config = dict(
    n_layer=15,
    d_model=256,
    n_head=4,
    n_kv_head=1,
    head_dim=64,
    d_mlp=1024,
    vocab_size=8192,
    activation='squared_relu',
    norm='rmsnorm',
    norm_place='pre',
    norm_eps=1e-06,
    positions='rope',
    rope_base=10000.0,
    rope_fraction=1.0,
    qk_norm=True,
    attn_scale=0.18,
    bias='none',
    tie_embeddings=False,
    parallel_block=False,
    extras=['capped logits'],
    init='uniform',
    init_std_qkv=0.0449,
    init_std_o=0.0,
    init_std_up=0.0449,
    init_std_down=0.0,
    optimizer='muon',
    lr=0.0113,
    beta1=0.9,
    weight_decay=0.019,
    lr_head=0.00585,
    grad_clip=1.0,
    warmup_steps=0,
    schedule='wsd',
    decay_fraction=0.861,
    decay_shape='linear',
    final_lr_fraction=0.0,
    batch_tokens=32768,
    seq_len=128,
    doc_mask=False,
    train_tokens=194700000,
    steps=5942,
    dataset='wikipedia_en',
)
MLP neurons of a small language model. Each row is named by its layer, matrix (up: input weights) and neuron, and shows model dimensions 112-175. Each number is 50 + 15 x the weight over its row's rms, rounded and kept within 0 to 99.
After each neuron's rows, "fires on" lists the tokens most often at its 100 highest values on Wikipedia text that the model never trained on.

L4.up931:40 61 37 80 63 49 35 64 48 76 49 49 63 40 50 52 48 47 39 44 08 19 50 67 76 44 55 45 44 49 78 42 46 41 38 61 55 68 48 70 43 77 39 69 26 33 49 80 18 38 61 55 40 50 26 24 69 44 42 49 64 49 47 65
fires on: "\n", " played", "uri"

L5.up951:26 57 47 92 66 52 83 39 38 63 47 52 45 42 33 46 48 54 62 45 39 39 74 38 54 50 66 60 43 43 53 43 37 29 41 35 46 41 73 39 42 55 57 55 50 66 40 49 71 44 37 65 56 48 68 28 32 56 87 21 31 88 52 47
fires on: "/", ":", ",", "erial"

L8.up750:45 43 50 62 31 18 77 48 56 64 73 81 63 57 58 42 60 67 41 25 42 39 45 52 45 54 51 47 24 39 37 69 34 66 60 68 42 45 43 63 45 36 52 47 35 53 67 52 30 70 44 63 53 67 54 62 58 64 49 64 45 49 67 40
fires on: ";", "0", "C", "5"

L4.up413:28 27 33 62 36 52 46 70 90 45 63 44 60 54 66 41 47 25 58 70 19 82 39 77 62 38 50 69 50 48 40 31 36 55 59 39 57 58 46 64 51 49 44 41 50 58 41 54 19 44 66 36 28 58 34 53 50 57 43 55 73 50 47 39
fires on: "s", "y", "ac", "j"

L5.up237:38 43 58 35 50 17 39 41 60 41 50 46 71 75 35 56 36 52 49 52 48 59 42 73 46 47 60 39 52 55 64 52 37 45 49 17 18 24 71 35 57 25 40 61 49 51 42 29 28 45 51 12 49 33 50 57 43 68 62 58 43 63 45 47
fires on: ",", " and", "g", "s", " of", "ed"

L10.up330:35 69 32 55 45 37 55 49 54 27 23 57 51 43 46 69 49 35 31 70 28 76 53 53 57 57 54 38 44 49 76 53 85 20 45 51 48 63 76 93 40 69 54 49 54 46 31 55 45 63 65 43 68 68 26 52 48 33 59 46 46 74 45 39
fires on: " and", ",", " not", " then", " as", ");"

L2.up955:58 48 36 57 48 55 69 35 39 58 89 44 24 61 63 61 73 53 40 40 64 36 35 86 30 26 50 41 31 77 33 56 73 40 90 30 37 57 62 45 34 52 66 37 54 46 48 45 70 41 43 36 46 34 48 28 49 39 52 51 60 63 41 69
fires on: ".", "t", "d", "f", "s", "'"

L5.up274:58 35 46 82 63 36 63 36 66 72 44 76 20 67 62 45 59 51 45 31 81 39 43 50 38 52 55 24 35 39 40 44 75 48 40 45 64 72 44 45 58 62 56 53 59 48 48 57 33 53 57 54 31 42 51 67 29 76 33 63 23 66 41 33
fires on: "ing", ":", "ed", "d", "n"

L12.up248:50 48 75 58 69 38 40 96 43 73 48 53 66 33 32 37 71 54 47 72 37 46 48 34 29 28 52 25 39 40 48 35 38 61 72 58 53 59 62 45 49 35 58 40 82 49 62 27 55 64 57 62 50 35 63 41 56 75 67 63 12 60 47 68
fires on: "3", "8", "9", "1", "s"

L2.up974:30 58 59 61 69 44 77 55 61 69 40 48 45 49 58 62 60 49 80 58 53 79 41 57 43 55 65 67 53 51 38 50 52 40 41 77 33 38 65 51 43 52 69 48 55 67 49 49 51 55 58 55 45 55 66 62 64 62 51 35 34 56 60 47
fires on: " ", ":", "ot", "na", "/"

L6.up575:77 60 37 49 53 42 55 42 40 60 86 40 52 50 46 39 57 61 49 52 66 27 41 41 41 43 63 26 46 49 55 46 28 67 82 21 15 39 64 44 53 34 59 45 50 49 46 20 70 47 31 22 63 60 45 54 32 56 42 47 27 55 57 29
fires on: "==", ":", " =="

L6.up88:57 71 31 30 52 48 35 40 85 47 23 21 54 43 40 45 62 29 39 47 47 51 40 49 26 48 79 63 26 28 56 48 47 62 44 56 27 30 60 43 39 62 33 50 34 56 72 65 67 89 57 43 18 54 51 51 46 66 34 63 68 57 53 54
fires on: " to", " –", "-", "age", " and", "2"

L12.up115:37 54 71 40 33 52 53 51 40 36 54 72 74 40 50 69 98 44 59 66 43 40 45 49 19 41 65 26 60 78 45 36 36 43 76 44 55 65 76 40 48 49 53 51 43 50 56 14 26 70 31 60 88 60 61 57 48 52 63 62 22 34 62 58
fires on: " &", "1", ",", "ana", "8", " "

L8.up320:48 42 49 62 59 47 76 47 46 39 42 31 40 67 55 48 63 32 70 50 70 65 46 35 73 58 42 53 32 71 42 24 53 47 56 56 28 30 60 51 45 17 44 48 34 48 42 31 64 57 50 27 53 26 40 24 55 62 52 54 17 74 54 59
fires on: "′", ":", "°", "″", "-", " of"

L12.up688:45 58 56 24 56 31 51 49 65 77 15 24 57 72 46 37 64 43 82 65 52 69 42 76 47 50 87 55 43 89 46 51 47 43 37 44 43 27 61 24 34 52 32 70 54 56 48 47 52 66 47 69 37 39 51 64 30 80 39 63 53 47 43 46
fires on: " to", " and", ",", " –", " into"

L2.up180:42 44 43 42 57 47 50 69 29 62 40 63 38 42 37 58 70 55 62 43 49 36 37 44 39 29 52 61 75 36 63 39 56 57 51 77 09 65 58 62 70 86 51 45 48 81 60 46 70 67 36 52 61 35 22 50 50 66 33 22 46 77 51 27
fires on: ":", " (", " of", "):", " •", "load"

L2.up372:99 31 23 63 52 73 57 76 38 47 48 63 67 46 58 24 84 41 48 59 82 27 60 39 51 27 57 41 43 51 60 31 54 35 68 32 41 29 56 40 62 79 65 60 73 56 44 42 59 51 47 38 57 68 62 46 46 45 49 65 64 58 36 62
fires on: "ed", "ing", "na", "d", "a", "ol"

L8.up307:46 49 68 45 37 28 54 87 92 41 69 49 68 50 50 56 76 71 46 57 92 42 51 45 56 57 33 20 50 32 56 72 35 64 42 44 61 36 32 53 54 56 85 60 39 67 40 71 43 50 40 29 22 38 44 57 48 62 17 34 62 40 58 72
fires on: " c", "s", " T", " C", "\n"

L4.up44:51 33 25 43 50 30 27 78 45 45 67 37 92 58 27 37 62 67 61 40 47 64 49 67 50 55 35 29 55 46 68 34 39 39 33 25 46 24 50 59 47 42 47 56 68 40 75 44 58 61 68 27 39 65 47 64 37 67 57 80 65 63 26 31
fires on: "s", " of", "ology", " do", "es", " two"

L6.up291:51 46 51 80 50 73 43 59 51 42 38 56 35 29 52 24 58 58 65 57 61 44 66 49 15 61 67 52 62 39 57 49 56 42 45 56 69 28 51 45 92 37 29 65 28 66 78 48 36 45 51 61 41 46 15 42 73 29 47 64 53 37 39 85
fires on: "8", "7", "1", "6", "ra"

L2.up581:09 66 56 30 32 97 74 54 39 31 50 50 61 48 64 47 58 24 31 32 32 90 24 47 47 57 58 57 47 24 44 57 67 30 57 29 47 67 63 61 73 65 46 49 28 44 50 54 58 50 14 61 24 43 59 61 55 43 44 62 21 54 53 61
fires on: "li", "ut", "s", "ho", "ga", "ris"

L10.up343:13 41 53 43 35 55 51 51 28 61 33 24 48 27 28 27 24 50 75 62 24 59 24 74 80 49 31 35 60 68 99 56 39 42 39 35 48 28 75 38 75 51 43 71 37 36 37 60 34 53 34 10 55 53 61 41 31 48 46 66 63 46 82 49
fires on: "s", " group", " band"

L10.up355:56 37 54 52 53 36 52 32 26 47 49 51 66 31 60 45 51 59 39 57 62 90 52 51 54 51 58 69 61 53 51 59 47 48 63 45 34 71 48 45 74 31 65 42 26 29 39 68 65 77 38 51 54 34 37 62 46 42 75 49 36 79 39 52
fires on: "it", "t", "amp", "et", "or"

L10.up860:52 40 35 38 65 58 48 45 44 65 28 64 51 45 44 34 50 28 33 73 39 41 41 55 61 30 49 43 58 32 24 60 53 42 52 57 32 55 63 43 51 62 28 32 37 37 82 51 20 28 66 44 59 59 44 51 51 39 65 39 51 19 83 45
fires on: "0", "2"

L5.up820:60 52 76 68 50 53 51 36 43 53 37 51 20 27 36 62 52 51 90 64 62 59 41 35 36 67 68 77 82 37 54 37 25 48 42 67 52 32 48 43 46 21 38 48 60 48 39 63 40 60 61 78 42 55 32 39 55 64 59 64 52 54 52 37
fires on: "1", "2", " ", "8", "9"

L6.up654:80 42 25 59 23 38 62 43 40 41 31 51 53 30 49 39 33 29 24 62 62 50 50 60 46 27 64 52 57 42 48 35 32 41 60 25 48 33 33 41 55 63 30 42 56 51 29 30 35 59 30 44 19 73 54 35 39 61 49 51 59 82 48 55
fires on: "ed", "ing", "d", "ated"

L8.up928:44 58 68 59 31 44 61 67 46 78 60 57 47 35 31 64 54 63 68 39 52 47 29 63 24 39 48 35 51 50 35 36 55 67 60 55 38 64 31 61 71 50 23 57 68 44 56 44 36 50 55 41 34 52 72 62 51 59 49 56 61 57 52 69
fires on: ".", "s", " ", " gr", ",", ":"

L10.up416:40 52 49 36 48 39 67 27 43 47 15 26 45 67 56 51 42 72 54 80 51 50 59 45 53 58 61 63 75 53 29 40 32 32 39 54 69 53 47 41 50 36 65 29 57 59 42 48 48 62 34 41 32 49 39 17 54 41 35 66 32 79 51 50
fires on: "s", " his", " for", "ing", " make", " sent"

L5.up446:66 41 75 38 54 48 52 74 33 53 45 26 52 53 35 45 73 73 47 33 63 45 37 60 83 45 42 65 63 70 70 75 44 49 50 30 72 61 63 53 52 80 49 46 36 43 76 39 05 77 58 38 36 37 18 61 09 44 54 56 48 30 51 48
fires on: " de", " in", "1", " of"

L5.up1021:42 45 45 48 45 67 50 64 48 39 40 21 49 46 50 59 32 56 52 45 28 75 41 64 60 44 51 55 55 67 76 52 41 44 31 40 40 48 46 63 66 48 49 70 46 30 34 42 76 61 58 28 41 78 46 48 21 61 57 57 41 41 60 46
fires on: "s", " two", "ets", "ers"

L8.up929:69 56 49 40 35 44 47 51 30 42 69 67 43 28 35 30 18 53 55 28 65 44 27 32 58 31 43 28 34 48 65 54 32 56 77 45 54 54 52 65 39 46 12 58 54 51 29 41 45 78 43 41 46 48 33 58 33 25 44 46 49 54 50 36
fires on: ";", " –", " —", ":"

L9.up29:83 38 50 55 58 63 49 41 52 44 39 52 58 45 61 39 41 47 71 76 33 53 55 23 57 48 76 48 60 31 67 68 46 54 44 69 52 71 58 85 50 75 43 40 47 62 51 64 59 60 47 36 58 43 42 69 55 75 16 35 53 36 44 41
fires on: " ", "3", "4", "u", "1"

L9.up87:90 40 80 54 77 41 54 67 33 35 68 61 20 57 26 49 62 25 51 44 55 47 49 71 37 33 50 70 59 89 74 52 35 69 30 53 47 63 79 44 44 55 68 64 38 46 28 63 42 57 49 62 41 63 50 32 54 58 53 14 39 39 20 65
fires on: ","

L4.up977:47 47 46 50 29 65 60 53 61 63 36 43 33 48 54 37 65 36 64 56 55 43 50 51 63 44 41 55 44 46 49 66 26 42 49 51 62 77 63 54 85 38 64 49 54 47 65 64 55 14 73 50 28 52 44 65 26 46 59 58 69 60 44 56
fires on: "s", "h", "ry", "r", "l", "t"

L10.up59:53 60 52 61 38 58 59 59 67 73 21 71 75 42 52 67 39 62 22 70 49 48 23 36 44 76 29 57 46 63 55 37 66 48 28 53 68 63 50 77 59 66 60 73 30 41 32 68 74 58 53 39 84 80 71 48 41 51 46 24 38 39 28 30
fires on: ",", ";", " and", " as", " is", " was"

L4.up7:74 26 20 66 21 63 80 53 70 32 44 46 46 56 26 58 74 43 64 50 35 68 34 48 35 50 69 10 26 74 45 45 70 50 54 54 25 51 47 47 34 44 80 34 19 27 66 56 51 36 55 63 32 30 63 52 22 52 48 56 38 40 52 38
fires on: "0", " time", "side", ":"

L10.up13:79 42 65 56 45 64 44 49 47 49 08 66 58 47 55 60 34 44 65 59 58 32 57 60 33 64 47 48 42 50 39 35 29 43 22 46 50 41 46 43 22 66 49 46 27 40 58 50 53 46 37 32 49 49 72 71 49 29 39 27 53 48 57 28
fires on: ".", " of", " in", " the", " on"

L2.up550:56 52 37 35 62 57 69 41 43 27 55 46 45 68 51 61 70 55 65 27 50 35 56 29 66 12 63 54 25 64 57 33 54 44 47 64 44 57 50 51 61 36 28 42 50 71 41 57 38 39 42 55 46 56 61 80 47 54 51 53 14 68 46 48
fires on: "0"

L2.up855:53 28 51 67 55 67 46 52 78 59 40 56 45 50 42 74 68 54 41 41 42 91 64 68 40 37 27 34 48 38 69 32 44 45 61 38 77 58 62 64 58 38 35 49 60 50 40 48 31 61 61 26 39 29 64 53 50 82 46 57 43 64 73 45
fires on: "s", "k", "y", "t", "n", "c"

L4.up811:28 49 38 33 58 62 53 64 56 31 46 48 67 60 63 44 61 34 46 28 44 44 73 44 65 47 56 72 24 61 33 34 55 46 62 40 54 65 41 59 37 29 41 15 47 60 18 33 13 70 55 46 49 63 38 73 80 68 84 67 17 48 51 27
fires on: "0"

L12.up477:61 62 39 51 51 50 51 36 61 46 70 43 65 61 64 31 85 45 79 63 49 44 57 46 45 44 47 55 38 43 52 66 69 49 67 52 59 36 61 35 98 36 36 84 44 81 63 47 41 52 82 64 42 44 55 49 50 57 60 50 56 34 37 64
fires on: " |", "7", "6", "3", " ", "|"

L12.up890:28 46 44 72 15 61 63 59 46 84 34 35 37 40 22 53 33 35 48 24 24 61 38 36 55 40 56 42 43 51 38 47 59 56 34 52 59 60 57 46 38 41 45 57 41 27 43 35 43 61 57 75 46 66 74 39 51 48 43 50 56 32 43 59
fires on: "o", "e", " known", "th", " the", "vi"

L5.up319:50 47 53 65 54 73 55 76 66 55 35 40 50 28 26 31 59 75 68 49 58 39 62 86 36 56 78 66 73 44 49 57 74 27 66 64 67 49 51 24 51 36 42 28 68 46 54 59 59 45 50 74 41 76 52 57 42 50 48 53 56 41 36 24
fires on: "2", " ", "1", "3", "8"

L10.up814:68 44 57 68 40 24 47 99 60 79 58 52 69 05 34 53 44 58 64 56 63 74 34 55 58 39 34 37 43 50 39 63 53 79 46 50 55 44 56 02 54 51 61 28 73 29 64 57 50 30 59 21 30 37 75 32 36 45 31 41 55 28 40 72
fires on: "s", "li"

L4.up267:63 40 18 48 56 54 48 70 38 61 35 56 34 45 66 48 62 73 63 53 36 32 31 66 35 46 58 64 41 52 36 53 42 36 61 57 37 48 50 45 47 63 55 49 51 52 59 68 45 59 50 53 46 26 34 49 40 55 55 47 57 64 66 48
fires on: ":", " |", " of"

L10.up220:59 29 40 66 47 42 73 41 53 53 52 73 61 50 48 42 45 50 50 65 36 24 24 85 49 52 73 33 44 29 61 51 50 63 62 77 64 65 54 59 70 52 45 41 39 36 57 32 31 34 73 70 64 34 55 64 46 54 47 30 49 43 70 24
fires on: " on", " ", "0"

L9.up823:63 41 64 56 74 58 46 45 44 24 73 67 30 68 76 23 44 66 58 44 31 56 58 59 52 19 48 55 49 90 37 61 17 63 39 58 70 53 63 54 66 76 61 47 21 58 27 77 33 72 64 21 33 29 57 30 47 51 42 54 25 74 14 34
fires on: ",", "0", "6"

L10.up719:64 44 78 38 65 50 50 40 39 41 75 58 46 55 48 38 65 46 44 43 62 67 59 64 47 38 57 63 51 41 52 49 28 60 44 54 58 46 69 54 68 98 35 50 28 63 48 49 12 76 49 71 58 65 37 56 27 36 35 65 51 60 52 37
fires on: " in", "9", "6"

L2.up703:28 62 64 40 54 41 50 59 76 54 55 55 63 15 79 26 49 45 64 47 70 62 50 58 59 43 60 34 57 47 38 61 60 59 22 67 55 63 51 50 60 64 72 69 53 62 57 62 60 35 54 32 22 65 74 59 42 99 56 45 58 35 45 38
fires on: "s", "y", "c", "er", "ch", " from"

L10.up259:29 33 37 49 67 57 47 33 37 58 38 63 21 53 65 56 32 53 50 47 50 35 58 47 37 48 84 58 50 44 73 63 57 49 57 33 67 31 34 33 62 53 38 48 22 48 42 41 48 35 88 23 31 61 33 17 63 55 38 71 60 50 52 77
fires on: "qu", "L", " Ch", " L", "ch", "r"

L2.up972:61 38 28 48 56 39 22 41 50 44 53 56 49 51 18 44 62 59 59 51 67 21 44 52 55 50 45 36 36 72 31 62 42 38 51 10 18 67 32 46 54 39 44 39 62 42 51 10 41 51 22 07 64 50 59 54 34 63 32 15 55 48 38 54
fires on: ".", ":"

L10.up373:75 36 36 60 23 50 42 37 44 51 38 63 47 26 44 69 69 51 48 33 54 45 44 38 19 59 70 27 19 49 33 45 49 37 38 60 44 56 61 43 35 76 51 49 42 71 52 66 63 38 22 37 59 58 81 65 50 44 33 44 49 59 28 28
fires on: " in", " of", " and", " study", " on"

L2.up366:68 47 61 43 58 21 45 37 39 49 50 37 60 24 39 61 62 46 39 55 63 24 42 51 31 31 75 52 33 48 64 40 37 53 65 50 25 48 32 40 68 33 57 57 74 16 57 34 68 76 21 05 42 51 63 52 48 42 68 35 36 52 39 67
fires on: ";", ".", ":"

L2.up260:46 66 67 53 66 34 61 64 68 47 78 49 50 40 63 57 56 43 68 50 69 51 62 43 52 43 71 30 47 68 31 35 53 73 62 57 46 28 54 46 46 44 62 40 29 45 50 61 61 48 62 26 68 40 61 60 22 68 58 50 49 61 69 33
fires on: " ", "==", " New", "tri", " Nor", "tra"

L9.up217:66 56 50 71 69 38 46 61 27 59 49 52 68 49 51 45 39 36 75 69 45 61 32 60 48 34 38 43 47 28 78 27 70 54 72 48 49 92 53 68 46 64 44 52 36 70 60 32 34 66 75 63 73 48 36 87 66 56 47 55 42 52 61 39
fires on: " "

L2.up655:62 48 32 63 58 70 55 76 42 63 11 64 65 44 24 32 44 45 43 39 61 40 57 53 68 50 50 23 48 33 58 51 57 61 55 61 47 71 53 57 71 69 57 46 50 70 79 25 35 56 56 53 49 24 40 71 30 65 43 30 56 58 42 30
fires on: "===", "fa", " between", "tur"

L6.up390:53 70 42 54 62 46 25 41 56 58 46 52 59 74 48 46 69 82 69 41 57 29 62 32 43 58 45 37 26 53 54 12 46 50 42 57 29 53 48 87 58 25 30 64 27 68 57 62 52 24 48 57 85 59 73 63 60 61 62 34 38 74 21 66
fires on: "6", "0", "7", "4", "5", "3"

L8.up984:35 62 60 58 32 61 73 53 47 22 69 58 51 41 21 43 56 52 27 44 64 57 10 42 51 63 53 49 54 52 75 64 77 42 37 38 36 27 68 47 38 54 60 67 50 61 71 41 52 28 17 54 54 73 68 50 36 57 40 76 49 46 56 41
fires on: ".", "s", "te", "li", "ri", " High"

L12.up101:45 45 55 60 32 60 71 35 40 60 43 34 56 63 45 20 65 35 54 44 68 44 56 24 63 45 60 47 59 63 77 50 60 62 30 37 44 51 31 56 56 51 57 48 23 41 54 33 53 56 63 40 47 52 55 25 50 65 61 58 51 66 67 37
fires on: " his", "″", "s", "°", "′", " and"

L8.up30:57 59 19 51 16 27 56 90 59 52 57 40 69 34 61 38 57 66 44 46 66 14 43 65 35 50 30 38 61 39 73 42 52 48 52 60 56 35 43 36 81 64 40 46 58 41 53 43 69 52 79 33 77 73 27 69 36 79 38 81 60 44 35 32
fires on: "s", "es"

L2.up214:27 50 65 39 52 56 81 61 50 47 28 42 20 94 47 29 60 55 57 61 52 21 22 57 63 25 30 41 36 61 72 47 36 63 41 52 73 43 41 71 49 40 60 64 58 42 54 56 24 52 42 44 56 56 56 49 25 48 56 50 43 35 59 31
fires on: "s", "d", "t", "ot", "k"

L6.up39:69 69 24 54 56 11 46 61 62 47 61 46 45 47 49 49 39 41 63 47 29 48 42 55 51 52 70 70 42 65 75 69 49 30 43 35 43 48 49 81 47 51 52 51 68 80 60 54 50 51 78 50 64 64 45 45 40 67 46 53 36 71 43 42
fires on: ",", " and"

L5.up193:40 48 30 58 64 57 57 34 71 79 52 68 27 59 50 51 45 42 39 14 70 82 59 46 49 35 62 28 40 45 82 46 70 54 75 59 41 65 55 63 36 42 42 47 47 62 61 47 51 50 40 34 63 37 43 49 69 63 62 43 31 67 55 56
fires on: ":", "n", "/", "):", " ("

L6.up691:46 44 52 41 45 43 40 43 26 82 33 35 37 81 67 44 39 60 47 59 49 57 25 33 36 35 35 71 47 44 45 32 19 58 64 75 42 70 82 46 60 43 31 38 30 41 65 35 33 56 35 55 58 37 38 70 26 58 70 49 57 44 37 51
fires on: "al", "ar", "t", "er", "ra", "ol"

L10.up853:62 41 30 77 53 35 52 72 59 55 63 68 57 36 60 53 40 61 76 42 44 47 54 59 68 39 14 37 61 28 47 56 26 69 47 49 28 56 54 26 53 43 46 75 44 47 72 33 32 58 64 44 62 58 64 26 27 21 74 56 60 32 58 55
fires on: ".", "s", ",", " "

L9.up441:20 23 42 80 78 58 45 51 52 29 49 61 28 63 44 29 57 70 55 60 64 40 54 61 50 29 33 56 40 68 60 68 48 32 31 46 59 75 82 47 54 72 66 52 25 75 32 48 36 46 23 13 51 47 50 53 63 64 47 42 53 60 31 35
fires on: ","

L4.up735:24 97 48 76 41 65 33 44 43 51 55 38 61 68 50 44 41 59 68 52 17 55 40 49 66 59 57 50 40 57 75 31 40 49 30 42 38 30 53 56 35 27 53 53 43 46 45 60 59 44 36 41 47 60 57 65 28 61 47 51 38 64 39 49
fires on: "o", "s", "ke", "re"

L9.up305:39 67 54 60 28 54 45 52 52 50 35 58 54 39 49 72 35 58 20 33 08 80 34 65 50 55 72 64 58 47 40 53 38 68 41 55 35 42 38 35 54 48 45 37 56 26 52 29 55 63 26 57 65 66 48 44 55 63 48 61 76 46 41 69
fires on: " the", " The", "."

L2.up89:51 59 54 42 41 40 28 49 70 53 61 44 61 40 34 46 88 63 81 70 36 45 38 54 47 37 70 28 43 64 62 33 44 64 49 45 70 56 85 39 67 54 49 47 70 78 57 37 50 40 60 63 33 58 35 47 56 59 42 47 38 52 41 62
fires on: "s", "j", "c", "ro", "1"

L5.up740:61 61 41 36 73 35 35 29 34 73 22 60 35 48 77 45 46 63 70 56 56 62 55 66 41 72 66 20 30 19 76 46 32 64 90 41 60 75 36 55 86 56 43 53 38 58 65 48 71 42 90 51 23 30 64 41 81 60 32 17 41 58 51 39
fires on: "ch", " Ch", "ant", " Col", "L", "Ch"

L6.up187:47 55 38 58 80 59 88 38 41 74 34 51 29 53 46 42 48 53 42 57 50 75 54 44 23 71 60 43 19 24 44 58 62 49 33 71 65 53 61 49 50 42 37 60 57 39 28 45 88 15 46 59 47 52 37 48 79 41 72 48 26 79 53 48
fires on: "/", "pe", "al", ":", "tain", " made"

L2.up350:32 53 61 58 80 64 39 61 28 25 69 36 88 57 57 58 47 69 73 17 58 76 65 60 70 60 46 58 55 68 27 44 51 30 59 52 22 61 77 53 40 36 79 37 53 45 36 79 55 62 45 45 60 36 43 43 44 64 58 55 31 78 50 58
fires on: ".", "amp", "t", "ach"

L8.up484:36 11 51 74 21 45 49 84 32 58 37 47 37 81 54 68 52 62 49 53 52 28 29 89 21 19 56 46 18 63 50 68 41 75 68 39 37 55 55 59 37 23 55 30 76 48 23 44 62 30 43 45 37 64 46 58 51 44 66 55 44 42 49 55
fires on: "s", "end", "rd", " be", "d"

L6.up503:50 63 52 72 49 89 56 51 47 32 44 49 39 46 36 43 42 58 50 19 53 62 46 58 47 82 78 52 33 70 52 68 45 55 56 54 71 16 64 31 39 43 50 72 25 60 50 50 63 61 30 48 32 45 67 38 55 31 41 34 81 40 73 31
fires on: "ist", "ine", "cent", " V", "ines", "port"

L9.up947:41 55 74 64 47 63 29 44 64 50 45 49 26 54 28 59 42 66 67 15 40 79 37 80 58 60 52 62 37 47 23 72 74 47 46 69 58 68 46 61 46 31 36 41 69 31 58 33 40 49 52 58 58 77 36 33 42 66 38 51 63 54 48 55
fires on: "\n", " the"

L2.up433:38 41 32 43 54 42 41 44 28 44 37 42 55 50 51 36 55 58 52 61 64 69 33 68 47 46 61 49 43 34 59 48 53 43 60 57 33 67 67 68 55 45 41 64 26 38 68 31 59 77 31 54 53 71 55 67 46 36 63 67 50 49 51 28
fires on: " of", " for", "al", "er", "ment", "For"

L5.up810:65 69 25 46 42 53 48 61 56 68 53 34 27 16 31 48 49 34 76 51 70 74 25 26 48 29 52 56 62 42 52 59 60 90 32 66 32 74 41 59 34 88 45 79 45 28 64 45 39 60 60 50 44 45 41 37 51 74 66 80 55 54 34 46
fires on: ":", " zone", "=", " Height", " coordinates", "s"

L2.up87:54 51 65 44 72 70 29 54 52 38 48 30 83 49 43 20 61 55 68 23 60 57 92 53 71 53 52 60 53 54 47 31 51 44 36 43 40 47 46 64 53 22 24 38 28 40 59 66 61 47 42 28 42 47 22 52 49 72 45 40 41 48 38 52
fires on: "tain", " president", " President", " Prince", " King", "amp"

L2.up31:54 82 41 45 67 39 36 42 48 78 32 38 65 26 35 44 69 44 38 34 59 48 22 60 57 23 36 59 47 45 61 62 37 50 47 42 44 77 41 56 71 90 50 54 57 36 62 64 45 18 63 30 34 49 45 56 42 66 38 51 67 36 55 36
fires on: "s"

L9.up1015:63 68 41 43 31 41 50 55 34 59 47 50 37 50 34 00 48 51 40 62 13 53 60 27 73 27 50 29 61 30 84 47 49 43 84 66 37 53 57 56 38 35 52 51 28 61 25 46 50 64 41 28 58 54 62 37 59 43 42 60 31 52 65 49
fires on: " (", " band"